Weights of a small transformer language model.
Size: 12 layers, 8.46M parameters.
Architecture: RMSNorm after each block, rotary positions, no biases in attention or MLP, untied embeddings, normalized queries and keys.
MLP neurons of a small language model. Each row is named by its layer, matrix (gate and up: input weights; down: output weights) and neuron, and shows model dimensions 0-191. Each number is 500 + 40 x the weight over its row's rms, rounded and kept within 0 to 999. Numbers have three digits each. A neuron's up and down rows have the sign that makes its largest values positive.
After each neuron's rows, "fires on" lists the tokens most often at its 100 highest values on Wikipedia text that the model never trained on.

L5.gate317:506492446482449435502532531476475511555492520446487504449471464473511539501541423517510450538517456462562494507514510482500521604458468502474518485527542523505524494475437444444477578618480532469475487478523464437457491492510492506466515495551516514512427444515545503575507465539465477473497460476455579516510463470521476524542490472507461465548500542466499515541489526465384462468425483506543625580537583506559509484538496514498518422466472551441518528534527525544521513503541515498446414459569457567527422563539424454472522539501479558536476460546491492555485484507517487534
L5.up317:524622616487503512562504526512494534493482549509540524498521592566525464496531478483485567419538466491493525419519515503536508525524494517468464525471540510494506537509495474607446470515486536417520488483506457546505514513444544552485502467534578441534523465525567517548505560473511563492593505589536509433516482433501468402485511493508508487482497516567526479442442502582545453460572491483498511579540546538518480495439516484506449539470517536530541453496483445451511476537476513497522480436542519466424516520496525470482468509471501467422437478476455537536507488546464566494
L5.down317:432544525480446608514459581459540469503491511475461536495449497500502480473508477502495532482482503512485511497559464525461541509508521523466571459522535454545493501525479522512474450491476461575482561563533481428552536547534440520432341475557462572528487492513493454514523457493529465509525421440571535465511443452532529538532514489501522501518453469408501484526456476515602492499501504566560555471483463455540524510560549445466475477512548544506498475531540488453448470485499522496524489538529485540527498567557450511550432477552458501522471463538434541584459517426524516497
fires on: " e", "E", " Ha", " 2", " E", "-"

L5.gate400:499574488539481497498438461460515544513497478511544532504481462597421510508581533544435472506498538482512499520435488501566508585505515527518518531551540546502517412517515507530519606544568517552510522525515470488469496529449452469418499460525477468478433429513539444485488549537542526500444481461418476498397468527591465477562512480480468481486547460493516537490535459542494428484490457508432503499492533585463519497460543509528461443566475566509439539494604511485434524471505551478518460465505500556506533560528452506459490480510525536468487512527496489442495458486438432552
L5.up400:491490475515543490567431508541556467515534493547468366469576514476587488527459542467458474473455394491513498494515471536483525490520480529464516473417513471519415415471502505499540575475523488549494520479490504544450494524514527567487460525503467511522533519399472490560465553474504517486468545547512506495452485523538536504474544490513517536485517585501525490440514548460499490498482524502564549477440525527487466508556434555524477561523482466494512504547516456543548558512532530468506487574540527463548541564472418528504438485475516520560524361452548461505525531529433548543
L5.down400:460508497536567512476542543410431569505541488486493489502517494505534448472453520469445447509376455520445461476414497556528569530509477519562523515585470477487518423524502522596543543565530572498463561556531495540504550523436463537464497443541524446521519420408524493545515544519507480463495490507505580534495487507557518547483543455502413450468528510526528538521492556513514482474465522543524502546501460496498493506538555517470483466450491463518455468469476449596463555472527562519570501513555433503480567532429513485470516522437485494523510422526527495493499510530506499506
fires on: " Z", " Sch", " Kr", " Sh", " Cl"

L2.gate456:511424460460500496528496398455465485522445586424497524512526413508500495537513488495481471529425415508446505442497488531507511503534507490510521609499529482493431470433495483478455490533541481480456402538484512499484518517544532554495494517547509485532491516494431538487435525526529557485547479535510399535525414443553468572478480457471481527460509543440484472410469470455476519475527549492556495499462479498520448471479563450462471464483473463565576463567534514517575556425541444460475494515508505473578518538444490415491495514499559502504515494499515459527533519446437498475
L2.up456:477443486505467551517544484516458519519503658469440481540480450474505496553534487519413555452429457537475489487448478540474516526488502560509478508495481449488416463500490498494507501462448526481515468555509465490508537561463450549543500433620512507464509571486477424546553478486507573499589516550526496515504455473483497418469491482521510578473506507475488490499478411504460558542513494537520486475501475496522517392526523438536529499527449448532570436472495537482502510457515469493467461466525555534544542510504448475495440504531559519546421541551455561480548532504444478457
L2.down456:544475520396488503565504584523492598446534549466421511548479441527510492500495440559505523489481514584562543536497475449424480467486510519521455510540561445499461424436473490489447542487489492504497463522495471416528548505456431526479500454553453494461490585575567463542484535547540452494503462486483449502490506471460487487471495549497494535477489465502442493509513404532502456537526517508583417601559493456434572449418498450506527499505471507543566477479505445532537483488547483495485519504532536467478538603482462527484517499476462506557500511542495492489486479462508456501
fires on: " Hu", " Ji", " R", " C"

L4.gate6:532480499533503497498524459511450475489533511460515474509409471532482462514559526583536440485428470515561438478526531536431393557363537449474476534506544537525581515474490498512531439517505497492467467590474518517496444476488461475510480522545463507445428482490473578476473543529508549466480448480531504566540502491498500442430504541546433493507467496477526545452450447558581514455495546543481568515518468489504511548482506481504531485540460436510482469468496528542518551511517493479587478522453504541554567524484475489458502542517398504445482457494557605461501445522508480502
L4.up6:571410513485474456506496512494453493517453510477537472469455455560580470450482472515507523477405468571606551452526516506490491480517498518484477562607472508492456460483528525481453467547509560494553425514523449543516553545539511497527470537543537508457516494467438536452517542522569512481615461527536469589537463453518603503477489495489482462539485480429519463497474503549558474485541527437486483501522511479511435532526545464461543494493410531501524494519467469479559497534567466493529529539474557485536494477436495536457534483494440432495474457525546504423505509541454580523
L4.down6:561437523495521480533461521495481545573480522499579447498473547452513441488457490543469523459547480492512551509465506443520455441556461494499456522544519506467499444493506513479509519490476502579467510491439522513508533511506516542478419485513527499543576516476537503569525568526640502474568535543551439577526439499451535491509534458452511428483526549514481480547524468469514490523534473459567469515530451547565490493472497555450494465525511524420464462573457495462551455568469521459495505506464543504491574486434570527496479444457475459531493471496521426374530532477489574522
fires on: " m", " c", " 17", "m", " Qu", " w"

L4.gate116:499541436532457521504501516522515509577441519434464531553457444523487523554526499489519457505563528563511550408469588477494520481482527502474519460569532488438541446468487561545496508487480524522527545530466528541479560445544581568528492500542456515509471488493480468564426561489478554471555504540473467522495442472486443533477572532496455536519494494455518540413409403463523555445554492487517515553528480478464493489466613511529470517552536499540477486523538538464595493536494457482453482492500504476597564542469453569488493520487519513433491494532496502480477445449489432506
L4.up116:472521455425441482493527577543477552496506496491520495496597567520510538599487439490485472481482424508495526515495501469482517597524502458484513452476481495525453577517489471531436486514460496391536483505470487576446524472500487599579491527550508541561550539495502612510513513527534485484492450567542401456556451450469445498479539520469487512512459463486461445501436489480464516494499515482555465551458510497505518554477467544471439530492514523423518520513418492496517448502504512512478449515508510482516479478600559481471507616499504563532477499543537513522498467497574483541
L4.down116:508515539458447437562470449515507490655530485462490518511483511400512507408486473486480514518454474524556543550480525507541457503504527505452520528582508467521516487459443539507503515517510451482519533479536510486442509531609473472544509456517467447451508470410546455588538479558505497543514537472476513513548457509506455550452499466512506504479528486484541487493507436478535389476503477546588540485527506457498527548505523562456524468555471441517450459495490535538491504481537538470579535454441449463532547551487426510477500517484551440479535532487464460479476504385465533460
fires on: " C", " S", " N", " 0", " R"

L9.gate240:392457479513510468491575457459512480399520447467510540531589529499518560462496550552540462449519500442559499535457465535509535461522513546490541455491548485503490529474578489542522471485507458470495488519481461460477524439484515490466492477483474520566474567475488489506463500505459573531472516346426513493528496565551478558517524452505493535458499521509524517507518521520433466399425537446479501477519529510481532507517443529517514537551510502536473545461585535577573506583514497495537473496538503499562478583502560544491512522535416489412483491475498499482469544512486481427
L9.up240:466543511478478475519460507532530514435490483495496505586600509402480485468492539515572571449497515463496494486470541494491483511537478532465454492498526486466509473460565437511533527462501494610496546467512496482547495491496560605483435464477462480559536545486493509405521482551537387446466455518455528537495437598550478510491550525514492491513522532450516531455640524428500514496504525520490495486466501526467500489487497536468489415552548486527529491474486475516486561461581515485495521472390511484507520533487501533493511546549488481430498511481534462482530616510477434520
L9.down240:410514464474499484519534516463506489455515490452487560490586531441509500494499517498555436435512514447526522490496444516479497465494469583509543455502549497584496513457500505546575492505494527527480475497451469498492474446446529439465515472478504474557561592514490519487457543457520539462491350426456512476554488558508503529521508422487498494457489518533539525506502440493450463424405575475483566446489491554502539563421516490458473498535451462538413544485544515527504491605501505491488543475521478536488437559463506538499522495533473455423461522474453491473439532549505499538
fires on: " |", " USA", "|", "D", "L"

L6.gate498:477589454526479556444507509520418489529519494534458499507545562533526532451519492476525503494468477460478513544509535513536622517490541509455506541577494538486489468445439486392442457529455472500457556505562499438455502463487476454494502559499476492512553490555513507496581544478490529431456522428484507580473483487586369493509522538505480453475532413500503536444423451569485530472528500472490483541469559424515529451462540506578422453492528559478503476494516534508472449460488533573515464506522469442519539468482474557487445493520546488540523508508480498473494523455483449482
L6.up498:452503543528464537537548470482492526525525502499446505514485523460522504523497497423448480500494556498564484510445475537498488509544476523431488465467531491447515486538472476570525509468573458478511521504478562512519531482492537467440463479425440590437475508474507500476574476544546482554528451486421538495482461445535521544472508405497529492512508536522485404599414486600525527493487509570431478558547547513490584521469542471487449491522510523505478488515512565488514492429544512484433528414534479556495441486513509452524465571542432528518528541449467521542434423490548567473
L6.down498:523546451519498492511540576463576529564399514571538506474547554464512459470599480482460585528445453549556494488428520559465502501457487465386505536490523513542407435459517464506483405558472448483479518487498483482496434536527469463442481636497490544552538518527482586501504539546498471461492470407513479487444483548509498518538531497481535535512521482450495502449438484482469498487564488498493509463462504494506568491528574502513456474467515537484512467515480501476475470484500487409481440458466456541450447509491488531502519565542483530472546474493489488508471452489510436454
fires on: " E", " S", " P", " N", " e", "N"

L9.gate374:488444434443523458491475447497521541484497599511492433494543469496509507478490459502574512498499453491554523622491461517496588456523487565464450500479464524488546567477552505550493469512429480503468460529514534482505471472455510501496557478481477449529556601441533517536401494497496466438540517511490475442540489532548467534529512474532508441471563482524547445476499549468575491519477486454564523465511571464450477550517496483516434479488547549506458509535489549523523490544535507460396608562454532491465509505588485509582479482457545515497481499554518507424540541468507497465
L9.up374:520516518538485481504545525526496462591557469487481432472542451477428474494470467515462474544428536492496483480552524522447495485524534503504565466568464476531530482473515509496513487441461520448481497505606454505445539508449479455487434443489447524536504522569524514501429504519499390427524464571536445458558501567484470493519505477540508505476528464566602544499432496482431544467563499436492417453468497500494497498548584538533538491481500494442512500556517451521498542432565441506497475408468463520525482567504525526484508455469464548543560451489510545560446543543499470516
L9.down374:513509468548443493559510439525506410436494513449516477493470492506537510436575481493471485455530499485504405442390509488551545508501517446505579563510435536471496449448514488451446454504508457446462503520570518458517516507421454516512538514485406549452490482481447539524417572539529479514509425523524584481462481491507498484469473547509457558525560499528455557472606500549527561579534542527502524512514492534512491481491473484568460474476498503545537522501473514478513495445540585511524447491497586480536540516510451483530546519515573465456494472498545500488482518534476493402
fires on: ":", " |", ";", " and", " by"

L9.gate341:516515476522426464457538492586468513418505524555533495525513462541513515492480542546524439540533459430544497494477572506483540523546523573515531488503541543404499487549481487509533467470505576532445476467539518422487467518515444553501537552477495430456482492563436444497440534498443540456494515523510520509519479540510464444505391500470530500481507582498515477436504501538480498392513550504447549538522489502572529501509568537462481523489561540487490606512496529498450470549462497458494492585458532470512477470545500461549432486444468555512439503531523490546491512571603499524
L9.up341:494462468471505556468502476468524459514484495453461451570506445511534472462537517487446524510559472507475484509481469512473453558505517526455442463551465399547492454525480548465452455513483528393530459515471504555456446430525487520508568603528491560509534517476493458451542466510501521528569486533490517503417504465408490462501523474536559559489493562501524496500449460553509559503549498516558534414465606455517537540487412502484496504512555466525497402490502528493516554497450462546472472496447454515506507529532450460465427501453518514521462612478523481512549529516483421469
L9.down341:530432438500502545456502516558501457436469546539564504502525444510420467420591544462487572484489462530518490493486459483529477569456491529518516507460496548477472487567504536440477463569500498477554498550535447497447432514508478505486434581462529468546484526473457525507513521524514558487460324487507510540493500557464490508489487510504515487566547492467529536513488453486425486519456459620532507505508504552443474541540525449475546532508515480442563501475496507474529506511487541523546468600457514479495524450520527510521555492433482437487509551511443514510445520518493400516
fires on: ",", ":", "′"

L2.gate337:529481453530536499515455474505501414504469498552506552511532504499507544495452522514465520517498486589523481468507492515449510546426454474451540507523502490561438487557423468547505497518501455537495490489528536482488513503495437597507567447525498506455532517458490488564526473515540546491421507509453388478451505458568476561451557471532401514547550533480587510469558471489469477511568513502512444566464531521514524523534460485523485525533506517471525478432523492535535485476413501483486505501606448520524492569505475471470448466531499465563428492590511519438494490522362460529
L2.up337:512489485534500456548429527527490454512449495491552533558530509489493422529474514543494473524453539640471443508454551499491488494449451503464494491504537458567457531533401465544478510513533489472457505480427582453514540494489423633440552512536495518486509526533521462502456473509541515424493467483430432507497473430558512468494533508513385468577534524486532544486593466516494475546599508498527475542478573545497530521503497509504432506461519506475511510518482477553490533458414502492473536457564475473509472513502466472487460522535529546530467489559543505478551486473484442481
L2.down337:486445466551492467540494547546525474509446508564554546547569487496423436565466496546448532512494547567507465556444540499483466505467481531432526502515547531579484501566437546555506496491537555550470521473477527432491524505491373551497499430507519568456546561510562470545504486559539545455486508500428453516452519432478520479479513497511437480515470497506503614480536461498483448472413546570530445540499556525493537521511488437495419492496487502464505470455524431531468561475436520502493507435500552434471549487494518507467437579515495502554495473537489517480504477506519531510
fires on: "\\", " N", " Sch", " Kam", " \\", " Sh"

L6.gate160:441450464558474477478445496546491461435495484616526489432533455498554512450510503529513482486557491471460471515444463531568528447506419540510493524459477486546547421478429518544511584432485495510496491575543547471460594487475522586476473504514454535476467529447409440513546506483503495426478482534555514499502543562500477512485469519474468526449445508488466526514481553506555520537521549517560528503497464499500479552572503476500443458499509487547449554425563473496491447503472519602499493519550507463570501517567496509431506476448512457463496519461507470511382517483476463475
L6.up160:498472479495468539540484550473496514510501454550537437452514530503563561563460496564591483491460510489525443447476563557536493497492479539478496541572453504530533384557522508558525518477543436516477558436527583378507450489509463499438497420515455553477477550495505457488497547506527477530458565549582525469468514509459520531475545488454584498496512496555473451568496428463503453475541508476505534539498529440529529505535558521509480498481493485507511478549486510511470470510586491574485460448456478447590519513516487468512520528461544474497481509440501525524436566405461496469
L6.down160:510518534491395560556533521474566553550437496515543475457540505520473550498468424521499501487565526503472509494501499483532474511505473493523449479506436522538453384522516494471461409520515478534488568481429537543491500448504509511525456519414461522493582537534450485504556499542527452480453565551498486525497496468424511583526484509429543571513519444555525494564515525480469506453495487500450505545497481531483496500495526432465488516400478542491486495489496519530470458485476512542519497516411602543568475455482460504458397471497544470470504526522489502541529447431568416454
fires on: " N", " .", " P", " E", " Mik", " B"

L9.gate472:463490483555569444439601451511481431499502453485472483489478399469490469475525516503459498539489502533512526495492562490419516477501467463470422534601532434509500504538453478516460501458488407520509478467508563450556496526484440472464465443525477490478475557517495527526471476465454468465478458502472479473467460629570515553476470526529506516512523544482521500501569542467481547543527481501548522529517578590553480574443593505528542462543512517576486531441542457455453588521488559452464476450503494560505459482528471504543508479459473450476455534522473525538513537497469487541
L9.up472:465435470461484520511496481515496498524460550513491531554480487466457543533474447493564488522494451499457495482551558542460527556453505508427414412573475520503542592530514506544505492507481494471497489484465550515564509509462504453477503477496439484460581523492503533416519493508521427396484512443484485560481445498520481451526481544551462506484536582517478514543465554508505533482470513529452486476388477473415516573502535508530482485478511528604493482517456386536519575406473504530505536514466451509449543457503541458521486526496513469529599528533498483543514547495458517417
L9.down472:551519486550487483566518504491522496489489534499424503568448506467511489514525463477516481552462453437500504477470442468501521490523478498500452549412546454440583453485475466481435458510455471458468454476444518531521515534501538535464542533442525535496470524515500512555477497496518552487498333520455506483557468514512531533549517536565439539452489561434436559539475494576592543496484505500596431483450454534565479502548556510517463525454449512544524465509519477471479539501545422425525478509448494509445538527549474546538509513448588508494448509543493577468520488499518485518
fires on: ",", ":", " :", " |"

L5.gate468:502504499525472525535530548526444457494456464507550485382518508491521500583535506445469436433563494491480452479547460398552450565497456494506462439555439514462522525461455500515472495550471555511522409571507433492494474545564469572438541503490488497505517506484524589520473465499502576491537551527437471490492505480525453432475544515579493455462468476519469523378522492524529575467558560506507480545422514468527504517497490514510462471463478519418491519491497459489499511506470458516511439550523497527496507488523508456482503484489475501530453554512420482469494526501627574487
L5.up468:500475504553471513541510561532527577511545495518455535471511479532494444526441448574500570490533488463482524458475481526528536491523490503499506433482477598511488512474579470543497404475515478528516509469598480446397463514466444473501535488487423507515519511490510495534563556500552515539499520509507477487513442459537516531505441490494643462463525541540549463453541449499475474568435610529502469480482526486496483496431419494547547556550521464569491514513499513525470457534482496514455529472519532514548549483494500550478496457485514513513542465435436422470550494516418564567
L5.down468:509534434479519416524470496545528475466530505502537518466507475508522500522461551462541552527423452507468522461563490571531543547550492502485519446518527528421512492482491502585481478506488586458488476470528488460448503531506503475581507471474516471478478511477507506466461621426549496444482563464531547532484534485514496488491372526467521480444468442534515500405490487514431494551468561495490473472514445506501494489518481450562489565487540458551478556505486502503481441490560556465515520458493524562593502525523547505479531482509500450531598528524394441514529528425518593509
fires on: "\n\n", "\n", "ta", "^", "c", "sc"

L6.gate246:470550495518517455510528467457508519509466521477485514483461477561412467436525524478477527474487504594503494560520463537558393525500545583517463494479495511542470492533460504425461545568487463510547462523490581505564541518448450501482535491493562442559527528531462545482477456561495524512409513477517546513497557418547552509511513493469450544505598491492525466491469521525535485452482546527506406501480498529451523503572522545571486434513583556496487474440588529441501528419520526542470486498488514525503493551517495567472469510491466459471483546548543564463543471542466575461
L6.up246:438463506470532466442484557506463513573521510531553440535510453493534522431549463536499536533536429519472538572442493474452454484496435506443479524542485463482474483454492387494509485556561534506543446519485569536544508499501578551491436508552505454553501534475440509534550480520557535451505471492436463548453440498515523515448501455487475377406462486519511542518493475493545444525480479506476423462541475426503545507482511483482546576542513584510522503527496486523475496498525491546463464401509492500537518484562448509462529513489526439504460550510536500531540513528590580500
L6.down246:480525541482463481476420531499469548499460552499534482492577482522475528400556507487480562518518537552533396498556423528502506524468523530483446530429540562506499537488543422503527398519510546516467466480459563525580508566463472476555488487478553413477589458464442512525520500520517468547503511502458487463439546513493551453514531504458464516504517518508513534607504535477530529473522476505493513476525506545507544527475557505528410495501558448470500454520497517467539536469468523481457449505436526473440435550459504502470523545433437533480404542459496507485489449543587534490
fires on: " New", "New", " Chevrolet"

L4.gate235:430471447522435480417504521434514541454465501554515518551529476555469512528549493596472505499521490501519492449452489510552456483475444548450505537481477501551523594468496492480529444574463513457481441525481422471501581529454523549485441461451543467541534472524498404500533503450542490497527576530522518466489572522549477545545491484486454439504460516475489477479543501440461535508529574532557430445581481500496471530493525534578520558422543565530471550479547499498507409496525512509466490566460513462520542450486441490542522454500512528465550504480421459493524477529494571465
L4.up235:538532443546515541538534498477459535540496473491501439532535461576384477487500484579482534527503530570497515444465474510514532475517484483529504523459497466484526491557545522503537531570541401478481497494415536506486480515508455460432464534515479473589456478465525552577525475451531487482504485462544572460407518430519537572454442441453479454454452496434452520471515532456505458464541466486577442486594496484486481520458420549550509539478479540454466457522496508426536539480494528485435561481453492515509489479477502446528521509448504526458524590520519465487535542563542472489
L4.down235:465436453542495491507455501524466501473533470507520535609550542542469508567484498600501480572531456499466482529466495507514509523488471540423456544492572524525520509520445587479494490472496498525554484490477514450512495544471481495563459513513531386546537522526535514503502421556550512501476464505498439457547535520522557480421531525455504484506513455449454495519441497472511536554566539544485523462564567534495568459502473570537575542442548523534502618467521411472450537484535559458449475487409511469473518455518498447507500556509464502515537445486487500489535485500592482512
fires on: " New", " cor", "New", " subject", " Far", " Boston"

L6.gate292:457520422514437483521530463483527537513501556525521492545480508512435475538460539537471507492487527409498509533516454498519516595487447500489513524477539540520424489473429510552533534483538584489499473494558433466452474525452547472519508538497426470495459455487538464549464463499503531555428536498426472469550504475493439458504507543516486518486496444482525443526522371468491512482530545438442523493417498492549517575496477509488483512503452482488509482530501471435521507475578474455408449532467523510397538440430465466412424516579487498473528532517477494491521511507548442587
L6.up292:491427477475548405537502527483544519509493520543499524475496565475470500545582485571522541536486453564532514489432476424455553578500549445492511436513468493475507576576480496492465477458528520478559540453511517479490505546510475535495498506517515530476502429536551481573463488555468452570531528391524471539434546521579423491457482445544550457557464474569513508489515575487532497494487494519457454534437515437555495474472474559491593478513498464507505421507531570512486496483504471494441549526498439513586534504468513504480477512550464434509533560495453479555492545531490550522
L6.down292:455474432509516474451517528540497486496531514509528466480545504495517466523542527483558507548491425478549502476520490444562459552545393482496566460472446615471525524536537535420502470538448495518553505537471497500428525577454505463480518513526534471480516517570533528531464569456567501497493537445521496458474533520501443390464491484451492466450398578448451579491480460505481488491466490484471533497485536470459459441487501495536465553515511539515464483454485564540438482471523471464457557503485477550487476534478545477499494464496483522565603529494447429515484482403448559470
fires on: "\n\n", " N", " Post", "\n"

L2.gate374:506439594493470503494548457440509526515479492552488539507494569555440520527447439456545455495497467487418561536530492463490416517448509510509470615477508457468452509547502554552433435496489489525532534501536522522441494483497469503393439500568516444515536437463499513492445540557446512535411516568564514534549475469445506563533490472494548527491490557480514451508504472479483476545496500542465532488533527471455515434502565481535530459481481468579462429505468516538533489420467431547478520534452521567494447536483555502503447546498488500482440494510503500527581482464438481532
L2.up374:527503521465545487522493510492450476456550499496527563594479606501425464489469484455535509384492528518481471483435471488550401514468525514506485615531512452420425537573434541559431524504468461462490497521465486482459536511524508480470473456444497437491576541487561489500510516572501496516426458476513515519499519542422529564431478549470538493527454544470477462490513465470433515506495492502460541517569494501447558501490535475535531535462537482597464461499538487505489470486492459485480542488458535467493508489529524506505424441419524536513446505511500466540551496443410497521
L2.down374:532495457503515533485503493516457490454484513469561474460501426506517450464424562560469498474506558494538421425417456524434565512476520501515463438592453458497531561541515518481524560510442428436468471512449414536465547514521463514551567445487506552508485554518519532562558463472531509507514569499439480489491500555504572496474479479490474449556518444388492471458521512583465490443453493446406560517503501570486460576540447447542522522507490486451515506508570496513483480480520571510507480454527541470500549494529499497511553503476512522552536580524482502551502493532529509530
fires on: " O", "{"

L5.gate294:535556459476469480456495539507473460458497435465433481504495462532409474539470581514460549475564497462477575529452486457512559527487513442495475494457453569510498526496520507512518540499498465504494471474519516558492466528484503479445511616459554425520544579495523542570476473464362510433476509513487521520592523522508468459590485492509594519435571565480532490566530519464511559471521533427497503462480511474529472462529492506430514497493494492522535499512555508479492476503492467498500534568494483488397444471496451545499473563487453552452555520486424478526565507542497469473
L5.up294:436551489435431510466542499544444491540518515520476549522539465455527438428456507459558569462505484530477533501541474516542474514561438542506507586440524482458511491544464501577496482512548535521500496430576487552501485498579434478544518509438505493554560563428444491521533446455502499471472502485531449462482490583502536456558459503447506543471466526494551527491489525465505526536512502515565501385475493511507456524539416475449425429497465489493495469479496526500497593424457487550526499521496545485442532500533455544474470601430523466478537466518483552530507545476510459541
L5.down294:547523559480482535490480457539421443454412477571500462549483457502602483509443525566518602488560479490513520517459448486570467437460479433423477458527587495435436496562564495512511497491417547543449526475516542490582549537526529465503513488492470534528497501506504479424496430526492512498578479506472474471496501506468474505505514463435481531533538509515512503586527517552512531497446569549496509448501582546535486455524546549450477541443478442473494532471518457551466509485504447493510503518418427468484482500482454527489510602502522492435487511492465521504480514463505453439
fires on: "D", ":", "′", "OR", "SA", "M"

L9.gate448:521454521522507473509530515494522511431516497484488437564548603575545512457521492536484427486534512494511426462501492560484459520494500493462530476499578470473479485506509460500535493544476505513522541581466500468532519437515531471504447497510403487508507579449535492516493497517582438551458510334466557450532554548519497462489523429514520537537491519458534518480469540467478477466475527471491500477495490555535505557541419541464431481507487490556501574481509638531516524573524563503489524487475432513498487512546522555519560505511564531399474508498515514488435537530508510460
L9.up448:434488477463532465457439535556546454479533513502449499470499492447500558473463424496541489426495516509526532512490472482471514437552479587515482567449556466543481543450490530573545472591445537479494463451534516472491439474526542499524568498483560529587507519536461508524503465470462529567510508428510546464528508520488514479589466484451489515473526507534492536577455483515524520519494494504450487491480550483451533504495398539500515460449540459501494453453420411514552479493499475426468572425498536529552414550473560355496527515492526533495498489499490486478458493485475451493
L9.down448:505494621488524429459527463499486428422497559542523552486520447515566566500473504496563491500494475492483507518508446495498512450511440533505490432480520424513568561523471465450429545476507500426546519511536428483530457475474569483475540473505450520532526489583397529533490528507509546465499460454506473484512413519500493490505524531524490557416480496557602465474496482492500504496440431514542492426502504470462521455494625498451481530541559549511464466569552449475498446526496541475470531565475455531445497504502491531454459458559476545506457501502519424503514544532515492480
fires on: "-", ":", " |", "|", " by"

L5.gate337:509524548571493551417485572461520505466530504541519481474519450437587534580523470574399498474538488461511521489492467457491462514524564425511470505540487585487475478505521453435481574542532462509540430467510506533509465551510484459587452501511522569496425556567441535437465464480525570515483507507485507510469503422472529535492485464505529452512447522447538527442545487484531443506433584526525516505490484393522469491467438484572493466469503504406552558536448495522478496556481486501520543524530479471529532523528474524516486533449546478546519478502557473561513522519450467460
L5.up337:433466475478504487386539469496545469443560464469465490497504472573493481487499497479467524528606474529461523514490589445468524458511517492420519485505490507480432475494548445547497512511475592461504472493522555564501586532520504503444517523540614512514521451469544493485473512472463503463553476452521485595509414565493488571594556572501482450498537561506485441529472500512507533533466509556530522503500479421529559543523480434542521380483502531484467485451518471522448491499514519473423484486509492477483499535541507507538523566531513479494488442509466545475507412464526541505
L5.down337:492490491439465509502579569532467522520453393461482456458483547492510474461498497505476502452546506514436454493452483525444539503483491465608522559493533489524404533470462537529502478528573566495419478477510482513516502497454558474453471541493521514494484509527586502469528551479533489520500483474558497465467451511548544501477640558559420514565524523573513483527537547540553461523481507507527451448427508496519455474444465533465473562494526549472501490505525469464523509490473490463410502478593531449494620500487487500547511415509521493496477545550523519478489560487536450482
fires on: " at", " At", "At", "}"

L4.gate240:442448512500486500482540488476556569482525577437519538508521493523438460486466479569460482511432508448528601478512533497497541550502469448446485503546459446481460477483423524476477534510476536489473522471467546553519404508524456529373482530454425497504552494514550537570533597418528520474467503556510494545500486424493473464443496474529469508477470532473498493506488538444453467547533456522521510547494491483488554426529479476482555500531480553545445527548448524495513581590499497496507549566540495532554491431458522526452492485546418521505506552524537489491512496547439451435
L4.up240:516501570499501518516512541433500534534470552462360490558474546523531530498450473480548473475497462543560473487452519487508471496531545461505547499511480490547523555492482531518369566569544403444496454514477465544482486486466495507491436476545552484552578497519524499496506505539461521530449497451475526456549487441427501446521554501524583475501549457485420489488564537479501464540492533481489515534604500438440511487530427453519532542528546453488493488529448514469568458485454529510548421514528506516539512454533520468460518454472519565563509533554494492518512585498556462528
L4.down240:527458500433560548571508449535543428533572511477434495527466489559523522487526543487557493462511473502492435446438512500502490516528469537619476509497506517548518449472553495486469511487483498487527494601526493562510495468563513449472471501493589429549465475515490472488503467553448512492520484474487513591518554524535475508499553499475542438463485565475537495465397469489547489533531518489507520484510496524448469508509474474438528511474484431441502477541539514506514390456497541469525458548477505425517594584587502459409464490432464471458475481447538456559465499506533508537
fires on: " E", " O", " D", " F"

L6.gate439:509492492536573436462498564496452467461460467535490495487472495488484466491498534480548464560516480572526531469474508564458483533495456476476530456540504499438481483523502479526537524458487481553564470492508506523447478509532454461471487504556487601566573523482511452523495517494589526465468531508424560498513537474505526575488444535491549474515529455423475457444565531513498451453533451529504488547440465454514589578533502514464426491529469544548489441480495406534514473509368573510502478448520455548545514494406548464508482498516457534524595454467474441516452461517511532494
L6.up439:495554500523510494566448497500534468541552461498487447502493459539433427488455501496532502431508469500466480479505517599466498451493556508429490424486547540551452509508574479496440508476542456521528472544476555562418522552467592494429435546466462470511525554478549546490506527554544489519468519559503496500462529442466551521551493478533483547458555472496554484484527480504515458491450430482577569501448409470535514552544535497504510464489476469456584489544515480568473422449473493476502498483541504488512495481507505474501508487474432508532602480570615437460488479498479486551
L6.down439:487485527518540526550574487488550483541462554502484586507475498528465502518585474459528481576493476488549450451530549571455506431511500557512437542508518516492486481551478526534489458481450533558507554485482528486479458457577479468441458480538479496530492500476446498526536486521544536419537494605447495547440553511535557497509560478564450480525525460479497446503495454473456520516501497517522481526499464503480532512530538513537453411550478485482519529532509536438489518475434536535429527534524523413511515540524565514572403559542467587556493403508478521493510529578591520538
fires on: "  ", " Sch", " Kan", " Ar", " Par", " ab"